Part of a small language model's weights.
Training: a variant of Adam for these matrices, 163M tokens, 3503 steps.
MLP neurons of a small language model. Each row is named by its layer, matrix (gate and up: input weights) and neuron, and shows model dimensions 96-191. Each number is 128 + 24 x the weight over its row's rms, rounded and kept within 0 to 255. A neuron's up and down rows have the sign that makes its largest values positive.
After each neuron's rows, "fires after" lists the tokens most often just before its 100 highest values on Wikipedia text that the model never trained on. A number after a token or word is its count.

L3.gate392 [150 164 147 205  80 228 131 100 127 117 109 122 150 122 105 103 103 127 184 165 112 176 112  88 113 118 123  94 139 113 155 137 112 127 155 132 164 140 138 149 125 134 172 127 137 127 125 122 121 126 155  94 134 143 126 157 151 152 105 169 126 105 162 135 109 146 119 114 134  90 107 128 163 149 162 145 125 144 110 154 125 136  86 150 152 134 117 144 109 121 128 120 106 142 115 107]
L3.up392 [143 144 161 156  75 137 119 140 101  93 151 137 131  92 131  90 149 150 135 182 175 187  95 126 126 101 142 136 160 115 136 125 107 150 133 114 123 109 161 162 139 115 150 150 104 116 133 100 125  93 198  96 138 149 135 157 165 179  95 163 103 129 167 168 114 107  98 144 112 126 168 126 179 104 118 136 133 197 159 134 123 112 124 163 141 134 163 127 144 109 136 101  90 170 135 102]
fires after: " as" 14, " S" 12, " j" 8, " ag" 6, " en" 5, " im" 5

L6.gate467 [137 148  86 156  78 192 134 122 105  95 124 117 137 139 173 157 175 168 137 150 152 102  92 165  93 116 134  75 136 124 116 101  96 127 144 115 131 145 132 129 154 126 112 155  97 121 119 127 160 124 127 131 178 139 157 104 149 171 145 132 112 138 117 174  90 102  98 145 156 126 137 133 103 142 146 116 110 114 127 108 103 113 122 147 113 153 139  95  86 144 109 124 122 133  97  98]
L6.up467 [163 139 124 123 139 124 158 134  94 104 131 137  95  83 113  87  95 109 117 145 135 152 160 148 142 101 116 119 152 134 110 108  96 130 151  94 128 106  54 102 139 130 130 145 108 101 146 158 100 126 113 115 131 108 130 164 135  76 139 141  93 157 120 116 137 120  94 122 113 117  99 134 130 149 145 164 139 125 142 132 101 150 120 119  96 155 123 144 113 134 167 140 103 175 143 152]
fires after: " S" 22, " J" 11, "9" 7, " M" 7, " j" 4, " s" 4

L4.gate225 [110  88 164 163 147 108 112 113 114 146 104 112 110 117 115 178 131 115 132 118 136 109 107 113  83 110 133  87 145 115 129  86 106 139 143 118 143  94  87 100 159 127 136  96 155 138 135  74 113  89 128 122 117 134  91 153 117 140 157 137 146 114 123 127 127 141 115 130 108 111 133  97 131  78  75 133 114  90 132 119 126 127 122  89 138 139 146 125 141 159 114 126 144  92 158 127]
L4.up225 [ 95  78 141 118 165 141 127 162  74 110 122 147  94 127 106 135 116 126 142 121 130 142 158 122  74 127  80 106 145 132 190 114 139 142 140 138  92 136 118 104 122  98 113  99 155 177 145 124  92 146 149 108 144 101 130 138 107 151 139  89 143 138 155 147  94 144 117 134 118 126 142  96 136 153 142 118 171 119 126 125 144 127 160 101 122 134 162 116 150 113 114 125 142 104 122  78]
fires after: " w" 11, " en" 11, " f" 9, "p" 8, " high" 7, " dec" 5

L4.gate52 [113  97 171 104  71 101 137 133 168 133 129 128 114 136 135 139 148 142 141 126 156 140 159  99 105  98  98 130 108 129 125 150  96 122 150 109  99 121 125 205 109 122 129 103  86 107 161 163 103 125 104 159  91 100 124 119 103 132 141 159 100 145 147 101 133 125  93 111  98 112 101 140 116 135 147 125 141 147 140 106 122 140  90 164 140 121 117 114 118 108 121  91 156 111 103 116]
L4.up52 [149 121 145 115 118 172 128 135 153 119 147 150 121  77 174 125 176 106 116 181 150 137 111 130 153 104 110  90 124 105 142  99 125 126 120 157 124  94 122 127 119  96 162 118 176 130 150 100  95  97 125 117 118 152 134  75 140 126 101  99 153 148 127 142 109  96 125  71 137 140 144 133 151 110 105 197 108 178 160 116 104 169 130  98 141 143 119 128 120 133 122 116 143 134 138 115]
fires after: " v" 33, " f" 11, "f" 9, " F" 8, " V" 6

L5.gate695 [131 122 104 145 149 123 115 137 124 105 111 110 113 122 134 128 146  94 126 131 152 100 153 144 139 140 120 139 146 101 130 152 133 116 126  99 117 140 151 147 120 127 104 148 134 113 122 125 121 125 130  66 128 183 144  90 160  80 119 111 125 166 131 158  90 138 171 124 107  72 103 120  90 110 139 122 120 123 113 126 126  85 166 154 162 106 116 116 145 135 126  71 104 146  93 124]
L5.up695 [116 153 166 114 132 127 161 132 153 125 107 140 147  93 114 106 165 198 113 174 128  99 116 120 134 139  98 156 151 120 108 146 104 109 156 131 133 121  91 134 162 164  97 120 152 110 127 141 119 111 124  88 138 161 155 127 145 115 128 100 119 135 158  94 112 108  86 142 166 131  84 117 110 111 189 151 125 152 103 140 101 129 113 182 125 126 156 102 125 119 113 110 123 158 123 130]
fires after: " " 27, "–" 14, " S" 13, " G" 7, " g" 5, " E" 4

L3.gate350 [132  58 128 169 130 118 158 164 106 146 131  97 124 144 144 119  97  71 188 154 174 108 146 155 145  96  92 102 120 166 131 118  88  88 121 115 112 160 151 153 104 163 130 112 112  92 114 144  95 127 123 141 129 128 160 145 122 140 168 124 114 129 150 107 122 107 129 144 119  79 146 115 125 155 138  75 139 149 110 164 146 151 105 100 118 151 130 131 116 113 108 103 104 141 137 142]
L3.up350 [137 123 145 108 136 106 133 124  56 116 148 167 125  91 177 101 137  66 150 115 149 186 111 163 138 137 110 158 103 106 134 133 140 134  97 114 139 132  99 101 152 125 167 147 110 105 150 122 103 109 108 137 147 100 135 144  97 137 185 116 136 107 110 159 118 116 167 115 147  88 127 120 142 104 160 125 120 145 163 147 170 135 134 123 153 134 122 150 125 146 134 103  99 118 118 100]
fires after: " F" 23, " C" 10, " St" 6, " H" 5, " f" 4, " Br" 4

L5.gate516 [140  96 132 123 152 102 119 110 123  93 174 126 100 118 107 140 112 136 146 129 155 101 139 126 111 157  96  72 165 203 134 132 115 107 132 103 168 147 147 115 110 138 122 100 128 109 100 136 113 139 107 123 118 144 173 117 168 137 124 141  84 120 105 132 142 102  79 139  92 153 128 132 115 125 120 125 139 165 139 111 107 126 126 105 114 110 152 161 163 144 113 117 129 105 169 122]
L5.up516 [154 102 102  94 114 131 149 136 139 107 113  98 125 159 128  97 110 113 136 167 132 134 138 142 128 108 131 147 165 127  87 127 125 136 111 118 158 117 138 186 130 132  86 129 136 126 102 127 123 160 113 174 131 128 100 106 133  89 121 108  98 119 127 128 172 138  95 174 134 131 110  93 167 103 145 178  90 110 109 149 100 136 115 115 135 140  97 121 144  92 105  97 121 149 100 103]
fires after: "ch" 13, " E" 11, " Ph" 10, " l" 7, " Ch" 6, "G" 6

L2.gate404 [135  91 107  96 124 144 125  96 139 151 116 139 119 102 167 140 151 143  85 135  97 131 117 135 128  92 111 129  81 118 119  72  92 165 125  95 104 111 123 107 166 119 185 133 103 103 153 123 129 113  83 141 114 156 110 122 163 131 110 125 108 130 146 136 152 102 148 126 128 123  95 156 141  99  68 126 105 141 120 132 137 123 119 115 184 129 124 146  92 134  83  84 155 130 137 142]
L2.up404 [123 155 183  97 130 107 157 159 151 173 122 126 123  93 148 137 150 140 172  91 143 122 111 108 117 173 130 133  61 106 123  86 144 138  96 128 111 110 126 122 141 116 112 146 132 193 145 133 137 147 102 167 135 131 145 119 165 136 139 126 125 134  85 135 121 122 146 120 118 103 139 143 108 107 141 108 145 125 126 119  91 134  86 159 126 118 100  85 143 104 102 127 104 121 132 124]
fires after: " P" 17, "b" 14, " v" 8, " b" 8, " St" 5, "f" 5

L3.gate543 [111 154 115 143 107 144 151 119 132  95 129 120 122 144 122 144 136 145 177 153 115 144 155 166 116 134  64 112 108 169 115 121  87 137 109 103 151 179 159 121 100 135 128 153 139 118  83 129  94 112 174 101 123 118 148 127 128 127  97 143 102 149 150 175 118 130 168 112 133 118  85  92  98 133 179 128 122 182 139 103  93 123 135 122 140 134 133 103 137 165 103 162  95 131 125 110]
L3.up543 [107 123 138 111 108 136 136 114 151 102 111 103 111 153 145 141  99 167 168 139 120 103 151 157 136 135  94 119 106 127 103 137 120 143 103  85 130 134 109 129  63 101 148 131 114 103 121 111 107 146 110  99 153 120 106 114 136 126 113 137 121 139 133 140 155 110 146 200  97 154 161 127 132 158 122 139 138 155 165  99  81 142 149 155 114 139 115 126 138 178 100 154 155 143 135  71]
fires after: "," 57, "." 4

L6.gate351 [141 137  63 113  93 187 122 138 164 115 133 156 144  84 128 138 149 128 141 129 153  68 150 160  94  94 141 136 128 150 163 138  96  97 146 148 118 131 124 157 158 136 148 129 120 100  96 173 120 132 139  98  98 203 115 107 128  69  66 103 107 113 135 136  98 113 122 174 105 118  91 144 122 143  94 116 101 137 113 117  92 124  91 135 111 119 164  62 141  83 137  94 117 162 155 133]
L6.up351 [121 118 146 136 149 103 131 135 145 176 110 136 137 100 152 146 124 116 117 149 145 103 159 148 126 151 103 167 149  85 116 150 123 114 138 135  97 147 139 128 134 101  80 148 142 143 138  57 149 143 107 110 119 181 118 126 136 156 146 113 106  88  85  93 159 104 110 121 111 146 125 140  97 127 136 137 141 121 169 170 146 143 142 140 129 167 171 181 105 136 124 102 181 121 144 136]
fires after: " S" 22, " J" 13, " E" 10, " j" 10, " H" 6, " e" 5

L3.gate555 [107 111 105 181 158 163 157 109  97 159 162 118 125 135 133 135 136 128 164 150  85 119 117 134 145 159 146 120 103 118 132 120 138 121  73 135 115 154 137 149 119 114 131 137 109 141 160  70  44 128 115 117 124 173 143 155 135 133 118 113 141 136 120 124 139 142 157  79 116 145 104 142 155 133 138  84 140 146 121  97 128 101 151 125 111 134  72 138 154 165 127 148 102 127 104 117]
L3.up555 [155 136 133 144 120 119 124 172 119 134 138 160 128 158 163 133 141 153 190 104 106 114 130 162 143 179 129  92 105 122 184 144 158 123 119 129 144 144  82  90 115 116 117 135 134 139 166  69 126 142 122  68 102 164 109 135 146 157 110 120 169 149 171 150 156 120 134 136 116 116 107 161  97 144 145 112 176 104 111 117 140 148 151 126 120 165 134 155 115 157 143 163 106 135 132 140]
fires after: "," 17, " st" 9, " St" 8, "5" 6, "st" 6, "ant" 4

L6.gate186 [104 150 129 157 137 102 149 115 158 121 152 108 104 130 138 119 106 102 140 107 121 149 115 109 130 116 143  94 136 119 152  88 149 111 131  90 104 124 142 135  59 121 152  94 133 102 151 100 124 133 113 136 143 140 134 162 121 114  99 121 137 158 108  91 146 118 146 125 118 119 127 114 106 142 110 122 132 145 119 151 125 120 165 140 113 105 114 144 141 147 133  65 165 129 104 140]
L6.up186 [140 137 108 107 150  83 149 147 124 119 123 127 154 170 111 114  75 105 108 121 111 105 116  78 116 134 121 114 187 142  91 148 161 122 137 137 139 106 146 130  94 142 129  86  96 124 108 109 160 133 142  84 113 103  98 121 156 168  72 121 118  87 108 133 137  94 106 121 122 135  98 146 130 165 120 123 168 119 136 147 100 113 161 135 164 132 152 163 131 107 168 126 148 157 163 157]
fires after: " \"" 15, "===" 13, "\n" 10, " (" 8, "|" 8, "ly" 6

L5.gate517 [ 99  96 144 118 130 173 126 128 128 165 114 120 118 118 148 178  98 134 136 114 121 148 150 192  78 135  95  97 116 155  79 127 101 112 148 143 106 122 144 160 121 179 168 105 112 171 152 111 135 126  82 130  91 120 155 105 110  80 154 112 117 114 173 122 120 144 124 147 144 148 122 145 120  79 115 121 109 131 137  87 144 104  95 149 131 151 113  74 155 112 118 139 151 126 107 116]
L5.up517 [121 121 156  90 164 127  94 143 100 139 130 126 109 111 132 126 137 159 189  85 148 105 160 158 162 113  76 131  81  82 138  82 119 170 174 105 164 108 103  92  95 100 121 124 131 113 147 145 137  94 150 152 117 127 140 144 119 100 153 120 127 122 166 115 105 143 148 180  92 130 140 115 104  93  78 111 145 137 130 128 171 139 123 105 145 107 135 125 118  96  97 166 137 154 148  66]
fires after: " T" 20, " t" 13, " N" 10, "n" 6, " n" 5

L5.gate681 [ 91  91 139 145 143 176 104 125 145 139 157 124  68 114 131 173 174 144 176 129  83 101 166 180 103  87 104 126 144 123 139 131 128 141 121 119  98 120 166 151  91 109 137 136 123 180 131 131 103 125 140 171 101 100 145 172  96 116 101 121 158 127 113 154 139 130 163 126 116 134 147 121 122 134 167 104 141 121  94  88 109 128 135  99 125 135 105 172 117 179 129 126 134 112  79 139]
L5.up681 [105 137 149 159 164 143  99 139 117 119 157 162 119 140 110 142 132 103 154 124 102 131 129 127 151 111 122 143 134 131  97  97 115 118 154 144 155 124 135 124 131 131 148 144  75 134 139 173 125 136 123 135 141 141 105 161 147 163 120 137 143 119 130  94 150 139  95 157 109 138 113 116  93 152 169 144 114 164  93 142 126 103  85  99 142 112  92 123  90 103 101 158 106 101 140 142]
fires after: " t" 30, "an" 7, " T" 7, "ur" 5, " not" 4

L5.gate277 [139 101 132 143 156 138 158 127  98 136 123 119 139 169 124 126 155 195  90 153 145 123 172 137 103  92  96 120 105 151 136 103  72  99 115 106  78 113 150 105 136  89 139  93 120 151 131 153 136  97 105 143 132 156 142 136  98 154 107 154 128 172 120 118 121 127 167 134 164  95 145 101 100 102 122 104 139 124 106 164 100 155 126 101 134 139 117 127 116 119 115 112 145  97 171 135]
L5.up277 [158 116 125 120 137 115 128 111 134 134 114 120 149 146 135 158 120 118 151 152  91  98 134 116 132 146  92 180 169 103 107 113 146 136 129 166 158 105 135 133 139 121 114 102 129 148 125  99 192 145 121 135 143 148 120 127 121 115 126 116 133 113 110 137 160 121 136 131 150 151 152 135 130  86 127 130 126 125  97 166 136 122 157  80 121 122 103 126  95 131  62 167 135 132 155 113]
fires after: " P" 28, " p" 22, "p" 15, "a" 4, " c" 4

L6.gate157 [ 95 118  85 103 133 136 129 124  93 151 164  96 134  95 142 141 165 105 116 132 111 123 105 129  85 129 135 119 106 159 119  97 101 148 134 112  97 169 184 139  71 119 131 114 153 133 151 150 145 127 138 114 133 143 150 147 138 131 145 144  85 129 144  88  90  92 139 106 110 135 126 160 124 133 155 132 106 146 118 115 100 135 113  87 121 141 133  60 136 112 157 146 150 110 136 115]
L6.up157 [111 121 159 125 127 177 115 120 123 127  90 135  99 149 174  96 101 162  92 126 144 159 121 146 129 148 100 144 136 117 139  96 149 149 141 161 116 122 164 140 147  80 110 146 144 131 158 120 148 125 158  98 124 161 121 104 178 113 178 110 121 146  99 166 126 114 120 127 121 131 130  76 148 108 162 108 112 149  95 128 156 114 119 157 115 139 167 114 136 156 166 100 132 117 122 129]
fires after: " p" 23, " P" 13, "f" 9, "p" 7, " f" 7, "P" 5

L4.gate224 [129 149  96  97 112 136 107 115 190 123 141 125 101 141 113 123 103 153 123 118 128  89 149 136 130 114 102 108  79 139 169 130 140 165 153 192 189 104 150 180 101 125  99 160 115 115 106 129 154 124 124 179 140 124 147 126 125 131 111 133 142 115 112 158 126 102 123 129 140 197 142 102 104 145 105 131 130 143 135 125 145 130 105 126 110  88 179 124 188 139 127 183 105 136 153 121]
L4.up224 [131 129 134  81 120 138 130  86 103 116 142 136 107 145 124 143 135 140 156 139  88 153 132  92 122 130 144 147  90 124 131 111 123 159  86 143 152 106 113 173  86 121 164 169 166 147 169 126 117 101 136 151 130 124 140 148 120 120 123 118 148 139 154  85 112 159 171 136 124 130  94 100  91 114 143 152 168 142 117 118 150 135 112 133 109 127 132 138 154 108 152 179 133 156 129 128]
fires after: " R" 15, " T" 10, "pl" 10, "r" 7, " r" 7, "p" 6

L5.gate513 [174 146 148 114 102 142 132  99  91 106 108 118 115 148 133 150 144 129 135 131 117 114 160 101 136  90 116 125 137 126 116 128 134  90 139  85 134 120 125 165 135 122 129 121 125 125 143 168 114  87 136  87 138 124 135 137 118 108 108 136 144 142 119 114 124 166 149 127 145 118 127 109 125 104 129  93 104 150 157 129 103 106  96 160  87 133 132  88 129 124 174 104 180 136 122 165]
L5.up513 [127 149 117  97  93 101 102  85  78 169  99 141 107 128 154 104 117 133  99 145 185 110 131 143 108 113 114 113 124  93  99 144 119 140 141 137 158 146 198 125  61 131 123 123 130 131 133 123 151 139  53 145 130 110 101 155 162 100  78 115  96  90 140 103 132 110 143 131 124 133 138 117  95 161 111 123 128 148 147 163 138 103 149 138 107  73 127 127 143 139 118 116  97 154 128 121]
fires after: " (" 28, " " 24, "|" 8, " N" 7, "-" 4

L4.gate411 [132 161 114 142 150 117 129 101 106 102 107  98 145 120 121 128 135 135 132 135 157 157 129 150 139  73 154 118 137 140 127  70 147 117 116 159 161 114 115 138 156 136  78 178 182 121 110 133 144 196 133 136 135 110 127 113 103 168  57 109 179 130 141  90 144 132 145 136 120 125 148 129 143 131 130 137 134 124 109 157  90 105 117 126 159 142 112  92 130 136 107 156 130 212 137 116]
L4.up411 [112 115 135  91 123  87 125 109 119 124 113 129 169 151  92 104 136 129 115 171 123 138 149  89 109 107  69 137 159 130 165 128 121 154 148 121 128 124  70  86 141 124 114 151 140 169 142 125 136 119 121 159 130 182 118 117 114 120  87 152 151 173  77 119 124 117 147 126 126 106 111 104 125 127 107 150 185 120 148 153 100 128 105 120 153 153 141 162 141 119  90 122 151 118 138 108]
fires after: " M" 23, "em" 7, "or" 7, "gram" 6, " fem" 5, " m" 4

L6.gate79 [117 117  98 150 142 118 163  89  58 115 118  90 142 127 145 166 108 164 106 134 150 126  94 133 110 133 143 121  94 146 107 115 107 143 126 104 104 131  98  98 101 122 138 106 146 127 133  96 151 112 141  84 124 128 119 115 119 134 156 126 146  83 129 157 140 122 109  99 127 124  95 115 133 140 116 116 124 105 127 147 138 151 115 129 156 161 119 163 132 141 131 136 108 127 172  86]
L6.up79 [120 124 126 100 151 156 144 136 129  85 106  97 108 117 155 117 116 112 163 186 192 139 142 117 113 143  95 133 172 126  94 103 106 106 157 136 115 151 126 114 154 126 128 155  96 164 115 114 101 100 127  99 118 161 137 134 131  90 138 114 131 158  82 125 153 109 123 115 132 134 108 140 131 152 128 113  97 151 142 100 140 118 118  95 150 127  99 148  63 134 124 108 138 106 177 119]
fires after: " p" 27, " P" 25, "p" 5, " F" 5, " |" 4, " f" 4

L4.gate584 [109 125 101 135  96 135 127 104 125 137 107 100 128 143 155 134 143 151 126 126 125 112 129 116  93  96 137 141 108 139 176 141 142 144 143 147 133 132 137 147 132  65 171 170 127 133 158 114 125 153 108 120 143  95 139 158 114 128 129 143  88 122 149 134 140  97 163 127  80 106 136 117 120 152  88 131  97 140  71 139 135 140  89 126 157 158 136  98 137 142 115 163 107 127 142 141]
L4.up584 [123  75 122  91 156 165  99 120 186 133 118 112  97 114 111 166  80 160 124 117 127 181 161 105 113 121 119 101 105 102 136 108 119 136 125 121 167 142 156 131 146 116 125 100  73 150 139 151 148 129 137 158 119 183 141 128 159 118 139 143  95 118 126 121  98 134 112 144  89 128 143 144 157  96  81 124 119  91 129 115 145 119 100 122 158 138 120 115 153  97 135 141 131  62 135 170]
fires after: " b" 30, "." 11, " B" 10, "f" 7, " T" 5

L4.gate189 [122 116 142 124 140 117 124 140 112 138 131  96 127 113  98  96  87 150 127 135 155  94 102 121 105 130 131 139 121 139 143 111 109 106 100 143 126 128 129 132 141  94 135 109 146 125 119 145 116 103 132 123 138 143  73 118 121 116  99 126 145 135 138 143  99 101 101 147 125 126  96 130 105 110 166 141 111 131 114 157 116 111 138 118 150 121 118 109 127 164 127 159  96 134 125 110]
L4.up189 [127 137 115 139 156 147 113 150 164 156 118 136 162 111 130 103 137 141 138 106 142 128 135  94 122 117 134 137 115  97 122 154 116 137 129 125 143  83 108 103 173 125  83 136 160 165 146  86 166 121 106 163 160 135 117 120 116 141 105 108  93 137 135 110 158 123 102 154 159 125 125  96 116 142 148 140 130 136 108 124 143 132 113  76 136 169 131 141  85 131  83 139 114 122 115 140]
fires after: " p" 28, " M" 16, " m" 15, " ch" 5, "M" 5

L4.gate217 [ 91 123 157  78 144 130 133 188 140 122 100  99 133 147 123 186 127 111 145 143 135 118 110 120 133 121  58 137 131 102 137 128 153 150 153 127 126 122 145 125 104 125 128 137 137 151 165 125 147 112  97 111 133 117 138  85  78 160 152 177 151 141 120 138 141 111  87  88 144 153 197 121 104  96 129 154  93 103 101 120 115 107  81 107 137 178 100 144 154 144 126  95 112 110 104 143]
L4.up217 [161 145 135 133 124 190 129 117 159 159 109 142 145 164 115 102 158  91 136  77 134 134 105 115 121 136  82 127 130 132 114 134 187  74 134 166 166 137 158 117 126  79 117 153 143 108 141 102 157 138 102 140  79 173 120 134 123 156  92 109 112 145 144 139 104 132  94  99 120 136 108 151 114 124  78 140 124 122 134 155 123 143 143 162 109 160 140 163 142 152  86 129 145 130 131 128]
fires after: " t" 33, " le" 8, " th" 5, "ro" 5, " g" 4, " G" 4

L4.gate231 [117  99  96 117 132 153 107 120 179 114 111  95 107 140 141 122 116 177 111 112 136 130 136 129 148 102 134 121 118 173 173 134 134 110  85 124  92 109 153 154 115 133 129 134 143 122 134 145 147  97 145  61 101 130 131 127 153 122 173 131 123 169 136 153 136  97 150 117 113  85 166 115 122 142 128 110 100 146  89 121 120 122 144  98  89 158 152 127 114 140 101  92  93 110 132 115]
L4.up231 [112 137 131 147 158 167 130 158 105 131 118 107 158 109 151 131  87  60 182  98 100 153 138 143 121 135 175 139 127 125 129 123 105 131  98 146 109 137 153 126 134 159 126 114 125  82 112  74  99 113 135 111 104 151 133 163 110 127 142 143 124 123  88 133  82  78 158 118 114  79 139 126 147 103  74 137 124 133 113 114 139 120 156 182 165 110 130 125 125 144 135 144  99 121 148 114]
fires after: " s" 12, " f" 11, " h" 8, " F" 7, " al" 6, " occ" 6

L5.gate531 [140 132 149 142 127 125 107 155 131 138 148 117 137 110 143  95 127  99 125 129 137 147 101 118 127 119 109  67 132 132 147 115 114 135 179 147 151 127 116 135 123 127  87 123 144 111 115 149 138 115 146 161 174 102 180 155 150  97 105  90 162 165 124 116 121 113 166 118 154 178 141 141 156 103 131 167 129 152 154 110 120  98 163  84 176 136 146 108 135 115  59 180 128 106  87 126]
L5.up531 [139 123  91 168 146 134 124  77 112 130 111  93 111 176 137 114 102  91 166 109  79 128 145 139 127  82 126 115 131 119 128  93 153 178 123 150 133 114 130 131 110 131 118 131 135 165 132 108 161 113 124 149 137  99 141 120 151 134 150  93 118 126 128 133 129 111 129 173  80 135 160 109 115 192 103 145 122 122 113 135 125 128 167 148 129  76 120 124 114 153 126 154 140 129 127 111]
fires after: ":" 22, "et" 20, "′" 9, "t" 4, "." 4, "ist" 4

L5.gate472 [105 114 120 146 133 120 112 151 128 100  89 157 139 103  86 116 131 139 150 133 146  90 130 117  79 107  83 141 140 115 108 120 127 116 123 142 127 138 149 150 114 103  48 156 119 148 105  91 140 180 109 145 150 116 164 137 148 147 115 104 142 118 149 135 130 130 168 100 169 123 135 181 118 139 138 115 170 154 142 100 105 163 130 107 131 139 113  84 130 152 131 146 132 106 114 117]
L5.up472 [132 166 142  67 188 128 109 150 149 158 121 162  81 106 123 104 136 116 115 149 156  98 117  92 161 100 122 141 111  87 125 118 122 121 174  86 174 127  96  97 142 108  83 168 116 149  84 121 142 147 158 127 109 174 172 122 131 118 139 103 112 139 140 152 129  84 150 110 106 154 129  89 195 138 117 124 134 164 134 114 134 119 152 161 141 128 153 126 137  99  81 157 151 137  70 135]
fires after: " M" 23, " m" 14, "M" 6, " J" 5, "as" 5

L2.gate359 [113  91 117 133 106 109 106 122 112 188 132 139 168  77  84 122 136 147 167 148 115 124 126 135 135 140 133 142 111  98  89 142 118 137 143 105  88 125 115  93 106 131 102 116 131 119  94  80 119 157 133 131 141 164 120  69 132 127  88 102 135  99  80  76 151 123 128 131 126 158 120 142 125 157 156 129 133  96  90 129 123 167 124 118 121 146 103 109 157 120 153 115 124 182 124 122]
L2.up359 [154  97 108 139 116 125 114 172 118 155 170 131 163 146 137 151 134 124  98 136 107 139 138 136 157 135  88 115 113 141 155 114 154 105  91 128 118 162 108 106 127 152 129 135 143  80 145  85 110 110 108  92 125  98 120  98 171 123 144  83 141 152  79 125 161 119 114 149  97 106 134 122 131 123 144 102 118 116 111 152 109  94  79 130 177 141 100 107 156 118 110 154 126  91 147 155]
fires after: "ab" 18, " con" 11, "ur" 10, "-" 9, "olog" 8, "ic" 5

L5.gate582 [106  93 132 143 120 162 134 108  79 132 110  73 136  80 146 139  85 142 112 144 162 119 122 157 127 125 108 112  98 147 150 141 151 139 137 104 116 166 157 131 115  92 110 137 102 106  86 152 151 105 100 140 150 165 156 147 110 135 156 117 105  99 161 115 127 133 163 122 119 128 108 128 136 127 132 114 111  99 155 139 136 121 129 127 141 144 109 149 153 133  83 142 125  91 157  74]
L5.up582 [152  83 165 100 133 125 131 154 158 129 118  94 115 132 139 155 155  66 129 120 117 130 154 149 124  70 101 107 115 148 165 117 126 157 125 146 145 137 139 103 126 128 122 161 126 121 138 123 182 123 110 188 169 113 104 105 118 148 113  87 144 118 109 119 144  97 123 140 106 139  88  97 120 132 133 165 103 112 119 143 178 139 106 117 154 124 130 126  86  80  85 128 123 101 135 128]
fires after: " T" 22, " M" 22, "." 8, "m" 5, "f" 4, "M" 4

L4.gate198 [ 74 133 182 132 141 146 172 153  95 151 108 106 112  88 128 117 136 169 123 145 135 137 133 131 166 155 114 125 116  95 153 113  94  97 155 120 104 126 146 109  99 158 109 143 129 105  95 144  94 153 139 115 147 122 156 138  96 148 158  94 125 191 173 159  83 126 167 158 190 129 118 157 113 189 137 137 166 127 156 112 135 121  74 103  82  86 125 125 132 146 105 121 124 105 111 120]
L4.up198 [145 110  89 127 103 107 134  88 111 127 154 109 105 167 115 125 137 127 132 158 153  76 160 113 132 167 115 111 119 117 153 172 128 152 118 108 153 109 163 126  99 143 160 151 116 114 133 112 106 103 157 117 137 113 116 184 128 132 171 113 154 105 126 140 147 120 168 118 141 159 121 106  97 131 115 141 100 161 108 156 131 141 151 144 158 122 110 154 141 112 122 124 147 134 162 135]
fires after: "," 21, "." 16, "h" 6, "ath" 5, "l" 5

L4.gate53 [ 68 128 180 109  79 155 116 134 114 135 131 109 134 162 146 111 119 153 103 165  70 121 152 128 124 159 109 119  89  84 108  92 174 144 117  93 141 162 163 150  91 162  96 158 134 154 145 165 129 126 129 100 149 105 145 163 181 138 139 109 177 144 163 161 106 118 136 124 155 157 120 140 127 112 151 139 140 169 167  91 110 140 154 144 134 115 103 132 108 160 167 129 127 126 128  90]
L4.up53 [100 107 129 125  86 159 129 118 141 115 110 126 125 165 106 125  87 136 136 150  96 153 101 108 111 145 139 117 141 102 125 128  79 121 100 123 151 120 169 172  83  99 120 117 101 133 117 133 129 125 122 124 122 151 135 137 161 157 134 104 181 124 165 166 120 164 153 138 128 166 170 123 128 164 117 105 114 140 111 108 107 118  83 157 128 161  89 177 132 172 138 138 139 151 141 134]
fires after: "," 81, "." 7

L6.gate304 [120 132 153 148 122 120 126 117  90 124 116  88 160 141 126 123 110 150 134 128 158  95 126 165 159 130  78 111 118  93 130  93 131 134 114 117 134 144 134 135 134 145 143 136 158 127 122 137 134 110 103 140 171 151 159 109 128  99 125 188 127 115 147 167 156 109  90 163 108  72 110 104  74 108 102 127  70 113 138  91 116 163 157  97 156 139 114 137 138 124 169 107 135 155 119 118]
L6.up304 [135 169 113  88 140 101 151 135 170 132 149 148 130 166 120 127 135 122 116 113 129 125 122 109 155 117 123 132 144 148 122 156 119  89 117 106 121 151 136  71 142  93 158 150  88 158  97 157 157 135 110 114 104 157 136 143 154 126 162 111 125  77  57 141 103 177 131 127 140  89 143 187 135 122 101 126 106 100 111 123 161 151 134 136 120 127 186 117 181 129 117 125 118  98 143 143]
fires after: " G" 40, " g" 19, "G" 5, " |" 4

L4.gate633 [161 139 115 108 154 124 146 172 136 160  76 132  81 159 118 123 114 130 145 182 130 102 124 113 136  95  87 159 143 111 120 123  73 133 106 131 139 119 157 146 122 123 114 126 200 155 121  97 129 153 120 126 107 132 147 105 140 108  86 117 107 136 124 124 101 112 135 146 143 122 150 101 133 105 119 119 102 136  78 131  96 116 106 132 110 143  99  65 151 161 109 125 113 130 137 122]
L4.up633 [ 75 139 111 144 133 154  88 123 167 129 149 111 137  84 160 123 128 119 152  93  90 148 159 138 154 156 115 143 130  84 123  88 132 121 193 121 153 110 148  99 155 121 131 132 159 144 109 134  84 111 123 102 129 106 144 144 113 139 127 178 107 168 117 114 114  92 162 129 141 133 134 124 128  71 151 135 114 141 132 105 130 102 141  86 125 115 112 152 125 170 128 120 139  82  60 126]
fires after: " p" 46, " m" 11, "ra" 6